Part of a small language model's weights.
Architecture: RMSNorm before each block, rotary positions, no biases in attention or MLP.
Training: a variant of Muon for these matrices, 1407M tokens.
MLP neurons of a small language model. Each row is named by its layer, matrix (down: output weights) and neuron, and shows model dimensions 0-63. Each number is 200 + 40 x the weight over its row's rms, rounded and kept within 0 to 999. A neuron's up and down rows have the sign that makes its largest values positive.
A block is one neuron, or neurons of one layer that tend to fire together. After each block is what it responds to, as a language model described it from the Wikipedia text at the highest values.

L4.down360,205,206,153,185,231,221,226,191,202,254,153,182,193,227,212,295,188,232,180,219,119,214,118,266,152,225,218,120,262,122,220,230,178,224,157,178,153,237,185,190,233,203,193,236,166,186,191,162,186,274,112,206,172,246,203,174,246,157,214,196,256,186,170,159
L4.down785,216,213,122,125,184,193,162,188,160,182,201,230,248,185,177,174,202,208,218,231,242,188,179,208,215,167,237,166,249,149,201,170,150,191,213,203,169,167,170,225,224,225,164,202,248,216,108,207,152,248,219,257,186,146,200,291,186,202,129,155,223,177,219,189
L4.down998,135,161,116,162,178,182,177,217,171,154,196,264,146,179,203,126,176,265,187,203,172,137,199,188,228,225,234,219,225,192,137,145,165,298,250,148,290,274,187,182,219,167,204,187,212,220,207,175,195,259,158,240,168,272,137,216,283,208,175,128,189,156,221,136
L4.down1192,233,205,161,283,142,225,170,243,199,188,171,250,173,162,149,150,262,157,133,211,180,234,155,278,224,166,202,195,108,237,217,148,137,188,196,175,162,168,164,245,167,160,269,193,213,137,208,246,205,214,215,204,169,227,170,178,236,280,210,232,170,251,223,166
Clause-boundary tokens

L4.down48,150,258,175,206,192,155,147,237,187,155,182,307,154,228,164,234,225,202,129,191,159,187,235,127,190,233,263,175,275,170,235,215,158,177,197,138,248,151,190,180,187,235,179,186,237,167,154,153,197,277,192,251,178,183,151,281,190,221,186,265,193,187,184,158
L4.down536,269,145,236,228,212,150,150,235,203,173,160,173,197,219,169,167,265,202,199,198,172,231,186,236,238,156,286,273,152,203,214,194,238,195,223,143,240,183,233,130,242,248,246,143,297,128,159,138,311,207,208,179,177,137,191,229,218,198,267,192,178,167,209,193
L4.down1142,181,246,178,159,244,225,245,239,204,218,171,238,258,179,188,202,214,154,173,218,213,261,99,202,221,321,165,213,209,161,239,248,203,192,189,161,152,189,177,186,178,210,155,181,140,149,169,182,175,178,189,192,197,190,144,272,222,251,226,201,139,243,203,168
L4.down1261,216,156,179,236,198,114,143,251,178,187,113,129,243,99,186,173,244,196,203,223,199,162,220,288,255,181,169,186,199,209,310,191,197,159,184,171,274,222,181,160,193,198,213,245,232,128,186,201,155,204,230,199,149,199,212,170,261,143,242,279,146,193,242,213
Post-noun "of" preposition

L3.down271,255,168,249,146,205,208,184,167,161,191,183,256,125,186,214,221,301,205,287,225,195,172,192,199,272,223,168,169,181,267,217,183,197,191,179,227,203,229,161,174,208,201,252,158,209,206,256,190,217,205,99,209,180,118,150,230,180,189,167,205,152,153,206,133
L3.down1221,229,158,213,217,197,200,191,228,178,242,270,191,212,194,202,239,167,178,191,144,186,290,224,213,126,181,187,200,190,260,140,139,239,254,252,259,242,168,218,174,153,267,172,169,190,204,223,289,200,197,221,224,141,160,186,176,159,159,166,146,228,258,172,154
Line break after paragraph

L3.down513,141,206,180,212,191,235,229,233,228,217,260,241,178,220,149,94,191,143,159,225,307,197,298,223,226,174,200,253,190,216,216,166,222,175,191,266,220,287,177,146,169,213,227,212,221,204,248,203,266,245,250,227,237,220,206,285,245,125,185,188,214,188,144,157
L3.down1150,177,196,103,131,233,227,125,221,213,255,226,214,134,162,148,108,264,194,218,167,225,212,191,122,160,209,175,165,163,188,206,203,138,197,188,174,269,111,129,185,210,261,231,140,233,222,221,140,249,280,238,254,185,172,140,208,227,186,156,202,215,219,260,202
End of introductory phrases

L3.down479,147,232,164,226,157,207,256,209,179,192,219,221,247,214,207,184,145,191,179,241,217,204,237,262,216,175,206,219,206,207,212,217,209,216,188,259,226,187,179,155,255,246,154,211,155,271,254,240,226,194,209,187,177,181,173,254,193,225,136,205,196,101,116,220
L3.down1083,204,151,169,175,150,296,222,202,204,162,179,178,165,269,263,160,153,162,274,185,226,185,214,236,158,289,218,224,225,145,216,207,221,175,170,309,115,169,152,155,204,174,231,141,225,176,180,208,236,117,188,169,180,138,150,171,147,232,158,200,270,184,214,146
Mid-number digit fragments

L4.down35,221,130,151,140,192,274,181,238,131,275,200,175,180,228,263,161,195,193,208,257,183,197,259,223,203,221,160,156,151,232,292,202,202,225,206,195,187,157,223,183,188,203,201,186,189,206,230,177,205,229,163,231,205,166,184,153,232,285,256,222,185,177,256,197
L4.down107,216,199,112,193,150,236,247,221,205,168,184,246,130,139,205,155,216,194,200,243,277,211,237,185,118,196,204,162,210,149,236,242,130,196,169,192,292,202,167,244,297,161,190,208,257,246,140,228,180,187,184,184,234,225,251,228,268,209,132,237,219,219,126,174
L4.down648,237,132,175,275,220,237,180,216,191,246,152,270,226,149,211,222,240,216,226,204,192,157,198,123,186,257,137,223,210,181,88,207,246,142,186,150,188,200,258,145,192,203,217,183,159,138,295,206,201,163,178,150,276,143,158,240,214,211,162,176,164,258,192,180
L4.down866,226,212,212,218,212,206,229,166,194,207,193,166,311,179,212,243,182,219,226,89,231,211,293,213,148,222,162,256,243,152,151,217,244,196,189,155,255,209,220,252,205,188,249,262,192,159,236,172,167,140,152,130,166,122,282,227,216,224,201,183,225,227,180,126
Acronyms after full names

L3.down138,192,295,248,209,123,274,133,214,212,197,230,189,169,185,233,183,302,221,221,234,211,226,282,174,175,305,191,208,147,186,206,132,168,230,220,218,192,263,223,206,211,229,169,210,208,217,283,224,180,164,164,199,156,277,255,110,208,210,201,241,157,290,216,249
L3.down943,177,118,183,166,240,145,181,129,161,144,135,224,257,186,226,275,240,215,198,114,181,239,155,121,181,171,263,235,248,213,290,199,239,182,198,198,246,202,239,162,157,157,190,169,151,197,128,168,208,178,164,146,187,174,182,152,214,219,124,173,240,170,139,204
Acronym-final capital letters

L3.down281,271,232,200,144,140,205,225,196,152,231,241,215,150,143,193,198,184,81,200,170,188,211,200,207,190,197,146,206,183,233,193,213,156,239,291,234,231,226,183,137,211,181,201,212,206,244,167,155,211,211,190,180,284,228,170,169,207,258,247,258,211,217,182,182
L3.down1121,230,232,198,167,211,203,229,157,267,181,275,180,229,186,171,155,218,268,268,284,186,93,188,186,301,172,151,224,252,231,247,173,208,235,162,227,179,140,213,205,212,157,154,161,195,257,202,222,201,227,161,220,227,149,176,252,248,231,175,196,351,150,271,193
Word piece after initial S

L2.down442,229,205,199,181,248,260,154,178,212,195,186,183,163,198,181,208,195,234,220,208,269,195,138,194,141,142,156,221,191,260,142,238,236,202,245,298,244,178,190,248,218,172,196,215,228,256,218,189,257,213,221,199,269,237,262,256,182,262,173,195,202,182,141,199
L2.down450,230,164,179,222,177,150,223,201,164,220,190,260,146,191,145,165,203,141,196,211,201,160,184,245,139,158,181,174,239,122,194,137,238,250,111,155,211,204,195,123,132,243,186,182,317,226,273,104,173,183,200,222,202,168,207,208,154,191,189,267,200,226,220,181
L2.down606,127,169,292,150,200,266,96,297,153,173,266,227,110,249,234,206,173,193,220,177,233,175,208,156,178,215,207,163,211,217,139,206,138,197,206,243,103,201,128,171,161,230,249,175,173,187,270,158,187,192,194,280,260,247,189,145,208,174,235,303,233,144,112,250
L2.down622,156,322,121,188,191,199,268,213,246,232,256,237,145,145,177,189,161,203,268,247,149,194,242,183,177,221,206,189,148,177,173,218,181,153,208,233,226,161,165,260,265,205,215,192,245,161,225,218,193,138,197,161,310,153,187,149,243,199,150,178,134,253,241,175
L2.down646,228,284,220,211,100,185,240,247,205,208,178,209,223,186,199,212,126,243,153,278,218,193,211,198,167,187,178,222,118,171,166,159,195,211,192,196,143,244,208,225,200,268,168,202,188,242,310,206,227,239,175,192,201,240,217,244,219,186,218,261,165,179,235,171
L2.down896,283,206,232,267,180,204,200,187,225,190,219,165,98,262,214,105,243,179,154,219,211,186,242,148,192,202,227,230,159,210,177,150,126,204,234,237,156,288,172,250,243,162,143,239,242,205,247,229,204,185,203,262,201,302,218,200,216,179,178,228,192,206,150,257
L2.down943,156,229,203,222,166,247,217,217,210,214,231,151,141,165,277,218,300,231,232,240,220,205,220,169,180,263,124,154,174,218,272,178,159,191,233,237,166,187,258,231,206,169,183,156,202,155,193,193,267,197,187,95,261,181,228,209,203,119,213,220,134,225,151,170
L2.down1087,184,266,231,265,186,226,165,235,269,172,263,190,166,235,176,191,289,253,234,210,158,142,286,207,220,213,167,144,149,230,191,155,153,143,162,146,158,188,300,289,249,215,132,198,189,222,160,182,154,186,262,300,189,137,205,206,192,244,160,202,194,171,176,123
Uppercase word-start fragments

L2.down174,173,150,232,167,196,208,133,150,258,231,241,140,213,193,182,137,200,209,242,240,199,212,219,228,186,176,181,263,231,194,228,243,152,159,230,250,214,185,196,178,213,194,180,149,185,221,204,172,203,99,201,190,177,214,228,175,280,171,172,245,239,220,208,171
L2.down500,237,157,189,182,196,171,194,141,248,205,208,180,121,207,202,193,221,208,209,165,183,220,187,125,225,193,208,127,147,136,171,238,148,196,180,160,280,275,200,233,247,210,198,204,220,166,168,186,237,245,221,231,250,279,187,164,192,180,260,267,167,306,204,206
L2.down831,224,147,194,138,179,188,202,192,239,185,302,197,240,185,260,231,138,217,227,195,269,195,243,179,150,206,190,179,206,167,157,196,242,262,206,185,297,191,151,294,176,257,172,155,182,160,250,296,171,244,180,201,203,238,160,220,152,256,246,258,168,166,242,197
L2.down845,206,156,220,161,179,203,191,177,136,182,263,214,185,259,170,183,175,169,260,181,285,159,154,78,213,175,185,182,139,157,223,197,188,255,98,189,201,223,197,329,189,138,174,202,134,102,207,210,173,181,197,208,271,205,236,207,264,178,246,172,222,205,216,272
L2.down938,228,193,201,187,136,188,195,223,267,254,295,196,150,204,224,218,153,191,303,192,235,223,166,204,182,206,238,240,174,187,160,175,211,271,198,170,248,155,153,211,268,226,206,201,163,113,241,183,217,148,239,252,224,225,218,245,274,174,201,282,191,222,128,235
L2.down1229,136,223,137,211,242,212,225,178,315,109,207,194,152,192,112,171,70,224,144,223,254,192,140,138,188,211,219,224,215,251,236,178,169,167,192,223,175,219,218,190,168,162,241,228,169,240,233,198,146,172,146,204,211,243,293,210,147,197,188,203,198,192,180,200
L2.down1230,228,223,171,217,176,170,196,269,278,174,154,167,220,154,163,213,216,233,174,193,186,229,212,207,179,164,186,188,171,210,266,146,224,176,158,192,159,147,292,214,220,213,188,198,206,191,157,135,255,194,188,160,237,191,204,221,257,190,203,161,274,204,203,165
L2.down1257,192,225,177,214,198,160,227,226,242,212,172,145,210,173,189,158,194,201,195,207,194,255,281,241,182,144,202,225,178,190,198,189,246,210,191,189,282,235,232,178,133,135,156,271,187,221,263,225,199,191,171,239,264,251,216,224,173,229,197,229,189,285,269,172
Of after titles

L4.down77,228,178,202,269,260,240,181,283,200,212,145,172,186,128,197,223,215,173,241,161,209,234,249,270,234,180,197,220,231,187,196,172,137,200,189,236,104,207,274,215,209,172,180,222,179,197,163,270,269,259,202,202,178,207,200,251,180,194,309,274,215,244,226,149
L4.down114,211,179,208,196,290,154,147,136,236,241,213,183,176,268,220,263,216,146,261,186,188,243,264,247,215,119,185,213,209,167,217,203,209,279,235,200,221,266,227,324,159,228,232,248,189,231,162,261,249,207,259,163,171,215,165,109,220,190,209,148,231,180,179,236
L4.down450,188,175,200,189,234,203,113,182,186,240,206,189,242,165,165,257,185,229,167,184,122,263,254,185,192,181,178,218,180,169,197,160,215,227,230,206,194,221,178,227,207,207,226,188,195,221,176,207,173,121,335,257,243,251,210,144,203,200,228,235,186,152,219,183
L4.down1239,213,163,174,171,131,229,168,220,211,187,189,221,181,258,191,253,189,222,233,178,177,278,216,178,178,96,191,155,161,179,154,191,248,271,190,210,234,200,260,246,209,169,217,208,197,210,195,107,210,189,192,247,219,142,190,227,201,267,123,238,186,202,131,168
Paragraph-initial name fragments

L4.down121,163,181,157,274,257,205,267,183,300,231,262,218,160,227,138,199,263,158,185,271,243,178,226,254,200,261,180,184,147,129,264,215,207,180,145,194,189,192,205,262,294,188,214,155,173,213,194,156,219,205,158,184,200,210,155,168,146,213,163,196,211,139,226,168
L4.down453,240,180,192,245,234,182,242,194,294,137,226,204,143,187,62,208,208,214,201,280,149,228,261,155,183,239,154,254,209,217,207,189,216,143,212,202,162,188,199,188,210,189,194,183,139,268,157,222,208,235,224,281,169,174,149,254,229,168,249,216,227,238,244,215
L4.down502,241,149,195,213,183,247,172,208,194,166,189,197,222,192,301,203,158,201,193,216,255,72,226,267,249,298,195,221,191,172,134,285,226,157,103,202,120,220,149,244,183,190,277,248,156,206,158,293,235,218,235,161,234,155,265,169,150,232,268,160,207,190,230,204
L4.down931,229,128,212,189,228,190,193,242,183,221,233,163,204,139,186,224,202,230,162,245,191,234,216,207,204,223,206,237,209,248,209,205,227,179,214,160,147,223,172,127,304,238,242,163,175,211,193,222,190,232,187,142,219,241,216,151,212,199,141,206,215,186,177,200
Relative pronoun after noun

L4.down247,168,116,234,158,180,194,276,174,119,201,204,158,115,193,191,214,144,235,276,228,230,214,209,236,267,196,160,198,223,273,172,180,198,158,242,237,162,223,225,262,253,288,177,215,274,261,128,210,270,210,161,221,206,168,223,204,206,171,115,221,157,131,218,116
L4.down572,233,159,226,200,285,119,164,204,203,213,191,157,207,159,317,192,247,166,172,217,212,259,198,184,187,168,196,229,222,228,247,170,181,173,209,230,151,161,150,234,208,163,231,196,146,243,252,152,211,197,216,200,230,141,271,215,135,130,181,200,267,102,242,200
L4.down843,262,119,189,192,135,189,208,193,204,166,191,215,248,228,183,200,246,216,215,163,170,225,195,213,181,192,234,202,175,250,219,226,233,201,154,176,217,232,210,236,192,139,207,230,245,106,176,206,180,196,202,169,157,203,215,259,187,239,103,163,249,163,230,147
L4.down942,218,198,275,228,251,179,156,207,184,131,194,290,211,163,121,212,253,210,168,226,244,175,266,253,227,222,262,257,155,235,268,203,187,194,193,287,184,140,229,254,268,150,219,112,125,199,191,241,193,234,216,229,202,190,178,221,210,274,234,192,238,257,227,136
Line break after paragraph end

L2.down179,223,180,143,151,231,166,268,209,129,149,193,177,158,189,185,180,197,283,188,255,216,157,187,170,195,191,153,178,249,209,234,216,144,250,186,190,140,280,105,166,225,239,208,203,177,201,222,252,277,207,159,127,195,215,188,181,250,250,212,181,86,236,181,232
L2.down195,183,124,208,226,150,273,218,165,213,126,204,195,157,200,124,170,238,194,174,308,126,152,235,206,169,180,200,238,252,164,112,176,225,227,260,192,233,212,318,228,201,162,145,154,246,190,233,221,265,283,169,206,184,209,227,228,237,200,176,254,235,178,221,163
L2.down258,178,203,168,186,195,173,210,194,224,191,223,170,196,199,146,252,222,162,187,186,126,218,199,198,169,185,214,169,253,230,197,125,173,191,133,214,197,273,158,181,159,176,240,223,179,302,265,191,193,190,133,163,183,203,226,190,122,226,153,276,180,151,172,259
L2.down358,236,191,161,161,189,188,212,196,196,216,156,190,211,138,155,110,234,225,219,157,91,166,193,197,181,196,207,149,196,201,212,147,165,134,224,134,212,227,73,174,252,253,172,114,182,213,199,210,259,233,193,255,167,168,154,139,169,189,202,217,196,250,259,133
L2.down1021,202,227,211,117,229,171,172,260,177,204,270,136,249,212,182,299,268,164,136,207,170,175,271,138,206,246,253,216,205,226,152,179,210,228,179,201,140,176,212,221,305,244,265,93,192,173,122,203,195,140,211,187,209,186,207,294,226,142,187,244,175,252,191,256
L2.down1095,154,172,223,184,196,217,254,166,113,177,284,180,203,152,180,182,188,176,161,203,164,140,151,217,244,181,107,236,205,185,166,212,146,198,142,190,238,190,171,197,150,130,254,269,131,205,185,187,213,247,202,223,163,127,186,186,213,183,197,255,266,227,208,204
L2.down1129,191,258,197,238,239,195,127,131,124,184,251,179,189,206,239,169,152,222,124,180,175,248,182,192,269,219,244,168,217,183,163,250,140,248,153,142,196,158,301,229,268,196,165,192,184,190,259,224,250,160,148,205,209,222,224,198,151,151,219,245,252,212,135,254
L2.down1247,143,221,251,147,200,193,195,152,264,171,160,291,213,194,239,225,170,190,200,241,207,287,178,230,201,255,235,190,193,194,213,178,253,249,235,145,249,161,150,171,160,215,153,177,234,190,115,229,139,144,163,151,180,191,199,184,230,141,228,207,220,220,259,248
Temporal phrase endings

L4.down4,199,157,205,219,245,163,239,135,209,188,168,201,243,157,209,132,244,163,221,192,291,113,247,157,263,180,215,215,172,227,264,124,203,212,255,237,258,241,202,192,206,209,177,220,199,231,179,191,224,191,174,286,232,233,202,178,162,196,236,231,88,175,164,193
L4.down1128,183,201,170,194,276,130,172,183,226,225,156,190,204,234,188,176,235,200,172,205,224,181,188,171,145,161,206,208,283,224,189,171,299,198,164,235,143,217,129,202,171,187,161,194,172,145,181,148,211,294,194,173,213,140,284,238,131,223,208,231,224,137,233,188
L4.down1136,202,165,165,137,124,172,206,252,245,230,216,231,189,154,147,158,184,189,201,207,179,175,262,151,140,221,244,208,169,254,133,179,140,128,101,219,249,162,227,182,220,162,197,203,196,225,220,164,251,186,262,173,223,187,217,212,244,235,212,230,153,212,188,144
L4.down1168,237,148,131,173,212,146,107,180,218,205,228,235,167,225,164,226,189,242,209,216,142,213,139,159,217,193,208,234,144,191,185,251,131,252,161,190,159,219,217,252,278,154,240,248,298,189,212,276,121,218,171,221,150,215,209,140,231,257,207,208,203,251,179,130
Paragraph-ending line breaks

L2.down387,203,222,214,222,197,216,187,150,186,205,184,253,151,169,221,214,176,189,209,182,173,196,191,213,157,242,230,172,186,177,141,154,188,195,58,248,136,230,204,212,159,211,186,185,142,136,254,210,234,232,194,226,284,195,260,231,206,231,206,231,183,220,132,229
L2.down610,156,199,174,145,227,212,231,183,238,222,164,163,178,138,137,163,250,179,115,192,174,222,207,152,200,184,205,153,143,162,191,163,193,177,190,164,184,263,186,215,167,236,191,162,203,285,190,136,171,219,178,190,197,254,233,223,250,199,205,238,164,186,234,148
L2.down735,190,187,172,271,148,125,129,171,191,158,209,182,208,271,253,224,213,154,290,173,207,235,184,199,203,207,200,260,258,225,232,173,207,174,214,180,211,197,97,226,287,276,163,209,213,199,174,192,223,281,205,210,248,215,208,164,178,184,140,179,142,214,190,230
L2.down752,155,191,236,209,242,176,240,168,168,200,180,222,130,233,167,189,286,176,221,135,248,258,235,141,132,209,283,149,198,219,273,183,162,182,261,173,187,140,172,142,243,181,240,207,208,179,221,149,206,199,151,173,164,160,257,172,190,194,215,193,203,192,217,172
L2.down952,240,186,258,176,169,160,157,277,112,145,237,179,98,195,171,160,155,137,170,178,195,186,272,234,239,201,229,260,239,184,167,132,195,239,185,207,216,178,176,168,171,188,221,242,201,177,174,178,232,287,176,267,275,260,199,167,161,171,236,275,258,237,280,237
L2.down1080,288,192,168,163,205,251,142,131,181,151,211,284,214,188,173,83,241,237,206,182,239,181,288,197,159,246,273,173,181,148,197,266,177,217,256,183,208,240,239,315,206,173,248,234,171,246,156,153,185,172,209,215,175,175,226,233,184,207,231,237,235,105,186,165
L2.down1144,195,149,250,178,252,201,206,142,222,223,163,199,181,198,193,235,257,215,189,204,257,221,220,220,162,193,175,176,216,247,235,205,260,222,211,309,156,249,189,235,209,191,179,170,184,146,168,195,203,207,220,154,176,112,283,211,128,223,206,220,267,135,244,116
L2.down1213,209,224,242,195,188,186,207,266,223,185,157,73,302,191,211,242,155,200,157,227,247,180,174,173,214,205,256,278,225,186,225,148,202,224,229,189,115,248,106,209,153,171,172,238,160,149,190,193,177,179,198,116,174,170,257,142,180,182,176,187,163,144,219,200
Line break ending blocks

L2.down15,185,251,252,231,184,230,203,190,209,179,274,264,235,190,205,203,193,206,163,170,161,227,223,219,237,283,203,193,199,206,167,160,258,160,247,247,183,162,159,187,226,166,208,165,172,164,125,167,231,201,235,210,207,176,201,256,159,194,237,213,238,212,144,202
L2.down54,195,137,254,209,209,220,173,206,196,186,190,207,184,213,216,138,191,197,188,230,211,228,164,140,178,142,185,215,195,228,204,205,222,240,103,183,145,213,230,260,176,248,237,197,243,188,200,219,277,261,259,197,174,178,257,155,230,204,188,162,220,219,185,248
L2.down79,197,181,274,191,174,207,194,217,192,160,203,210,191,200,172,272,199,165,210,163,207,260,232,265,157,252,208,198,214,235,200,206,230,257,145,218,189,217,185,177,176,132,242,279,271,158,112,194,168,209,230,126,219,138,196,203,142,188,165,216,258,160,167,188
L2.down455,166,222,241,63,130,158,236,238,265,162,272,204,175,228,219,211,268,196,196,221,189,159,229,160,190,221,192,238,201,231,224,194,226,176,116,238,191,239,201,136,205,149,249,186,248,226,196,185,183,209,246,178,243,227,237,181,231,187,152,243,236,224,117,185
L2.down819,231,193,106,128,199,142,212,172,210,222,208,218,191,203,156,186,262,103,187,187,168,235,196,141,164,222,242,228,185,166,153,172,196,215,163,213,185,213,252,251,217,198,226,207,247,248,208,221,207,307,182,172,241,250,223,161,220,202,163,256,226,252,216,186
L2.down866,318,202,136,215,159,261,228,161,217,186,288,185,210,204,231,163,228,194,148,247,240,241,202,240,186,167,189,175,169,219,143,190,197,154,214,252,280,223,200,206,203,193,166,238,205,197,218,223,225,203,165,271,237,177,171,205,193,254,280,230,180,259,162,188
L2.down1127,256,189,201,139,233,141,150,196,217,169,247,220,207,242,217,240,226,233,239,204,206,207,163,206,260,178,176,232,99,180,240,162,249,235,181,123,239,233,246,212,216,242,123,148,183,145,181,160,194,228,189,242,235,203,223,262,158,197,277,206,145,241,207,166
L2.down1269,161,202,174,260,281,193,156,218,133,187,175,138,267,250,216,239,243,199,173,271,83,167,163,209,192,159,190,292,159,175,188,163,200,237,247,181,170,190,160,199,181,244,253,243,192,236,214,178,125,195,158,209,173,200,150,269,268,217,208,107,181,249,178,169
Relative clause openers

L2.down194,229,193,135,204,166,198,192,210,259,204,213,202,189,197,278,176,148,184,185,175,196,193,196,217,226,160,224,210,229,117,190,184,213,179,166,186,162,268,238,249,204,146,206,233,204,187,196,233,204,176,240,212,207,268,233,248,147,191,174,247,266,228,202,131
L2.down274,189,167,170,240,180,145,162,202,227,194,181,186,227,173,147,212,217,218,134,256,130,268,205,160,179,157,189,122,145,122,240,172,175,191,231,164,173,166,195,218,161,206,192,193,200,263,145,122,217,252,179,220,152,222,252,200,148,174,233,278,226,196,208,229
L2.down443,205,133,191,178,186,249,230,172,281,175,164,192,219,221,207,220,221,130,210,196,227,126,234,181,238,175,201,234,234,203,198,220,199,228,193,232,202,150,190,209,194,206,175,207,200,166,207,176,171,219,261,279,192,121,176,178,216,221,252,232,210,238,177,157
L2.down532,192,215,185,220,330,202,213,173,145,154,179,187,153,244,203,212,209,289,207,182,207,221,237,215,267,204,218,194,170,248,169,174,221,214,216,204,243,247,209,173,215,220,182,201,163,181,192,200,193,130,221,162,215,204,124,192,234,139,176,232,183,225,227,192
L2.down750,200,239,153,227,234,127,195,215,219,209,139,141,306,219,203,260,138,166,176,189,246,248,239,236,192,202,241,314,213,114,220,209,189,210,280,143,221,218,121,151,206,167,222,182,216,174,182,176,191,184,166,133,209,249,277,255,202,185,173,222,249,182,146,162
L2.down814,232,272,209,104,239,197,215,213,224,210,237,163,126,219,225,159,217,178,201,187,229,177,220,251,148,168,114,256,166,224,224,197,217,213,166,201,225,203,265,236,182,157,194,212,202,114,158,221,268,203,175,174,280,264,176,154,151,279,195,257,165,174,186,212
L2.down834,237,217,210,223,163,205,255,151,221,188,169,226,171,215,195,254,170,177,176,130,220,227,198,299,199,108,110,140,146,143,214,166,158,154,160,199,194,173,198,218,166,122,211,146,242,200,175,187,164,152,242,232,206,215,213,205,205,226,246,221,204,265,175,171
L2.down1255,201,232,175,172,233,270,188,226,200,207,215,218,151,151,203,251,238,186,215,139,138,204,227,221,285,254,293,147,189,173,208,228,215,209,211,152,219,238,230,197,241,221,262,205,82,239,132,218,142,307,192,260,178,235,131,202,227,131,212,188,168,203,226,248
Word-initial fragment tokens

L2.down100,215,231,233,155,137,198,249,207,205,201,221,151,220,147,154,221,199,155,127,158,161,232,166,224,247,207,204,239,193,200,188,234,214,179,132,154,209,171,188,228,249,186,179,289,241,191,149,266,141,226,130,231,202,202,220,148,216,227,249,221,265,151,201,206
L2.down120,199,140,206,217,181,217,247,239,189,195,234,231,200,226,208,204,212,214,157,231,208,184,191,164,194,215,221,249,216,233,163,226,162,243,182,190,271,141,259,203,157,196,171,158,232,154,220,226,231,282,179,260,222,171,210,190,221,200,241,184,174,154,172,237
L2.down420,234,253,157,174,146,175,257,227,119,217,141,157,286,207,236,176,177,163,221,225,257,178,189,218,165,211,215,220,200,220,190,167,162,117,187,192,287,154,140,125,177,224,230,190,179,164,159,78,199,180,191,109,232,295,254,221,130,207,269,195,135,218,236,186
L2.down659,110,219,165,185,191,218,244,228,250,244,166,153,163,246,147,186,113,136,198,214,250,233,202,217,206,238,226,252,142,161,243,209,172,181,207,263,249,176,184,204,153,161,206,215,199,234,151,163,192,135,200,180,244,156,203,99,213,194,260,291,199,228,234,153
L2.down699,215,271,249,148,180,199,174,132,132,190,215,132,130,238,165,264,173,137,216,236,131,235,183,168,131,158,209,209,208,270,232,192,165,209,178,230,186,169,210,193,198,214,221,158,168,190,266,178,273,264,147,196,232,164,162,243,152,270,182,228,205,165,211,173
L2.down914,185,182,278,215,220,290,201,141,215,233,152,145,265,139,162,216,168,182,249,164,200,192,216,160,169,233,263,218,179,230,157,262,210,180,190,154,194,149,142,168,235,221,243,215,220,281,106,204,175,258,170,190,302,141,187,224,265,247,216,214,208,230,227,277
L2.down1135,207,146,190,225,183,207,309,178,160,245,206,180,186,197,171,233,183,107,182,268,188,237,225,217,207,210,190,280,170,138,246,189,109,176,258,133,185,139,150,145,204,224,215,188,293,207,187,173,208,193,211,167,168,239,151,190,210,173,157,233,193,226,166,178
L2.down1226,272,220,195,179,204,144,172,192,191,272,248,265,185,169,233,172,255,241,212,144,167,204,246,267,222,225,182,259,233,202,166,195,167,160,268,191,231,158,203,153,176,195,250,220,219,243,207,209,183,258,169,120,218,219,196,281,211,191,228,257,189,199,173,251
Adjective -al endings; line breaks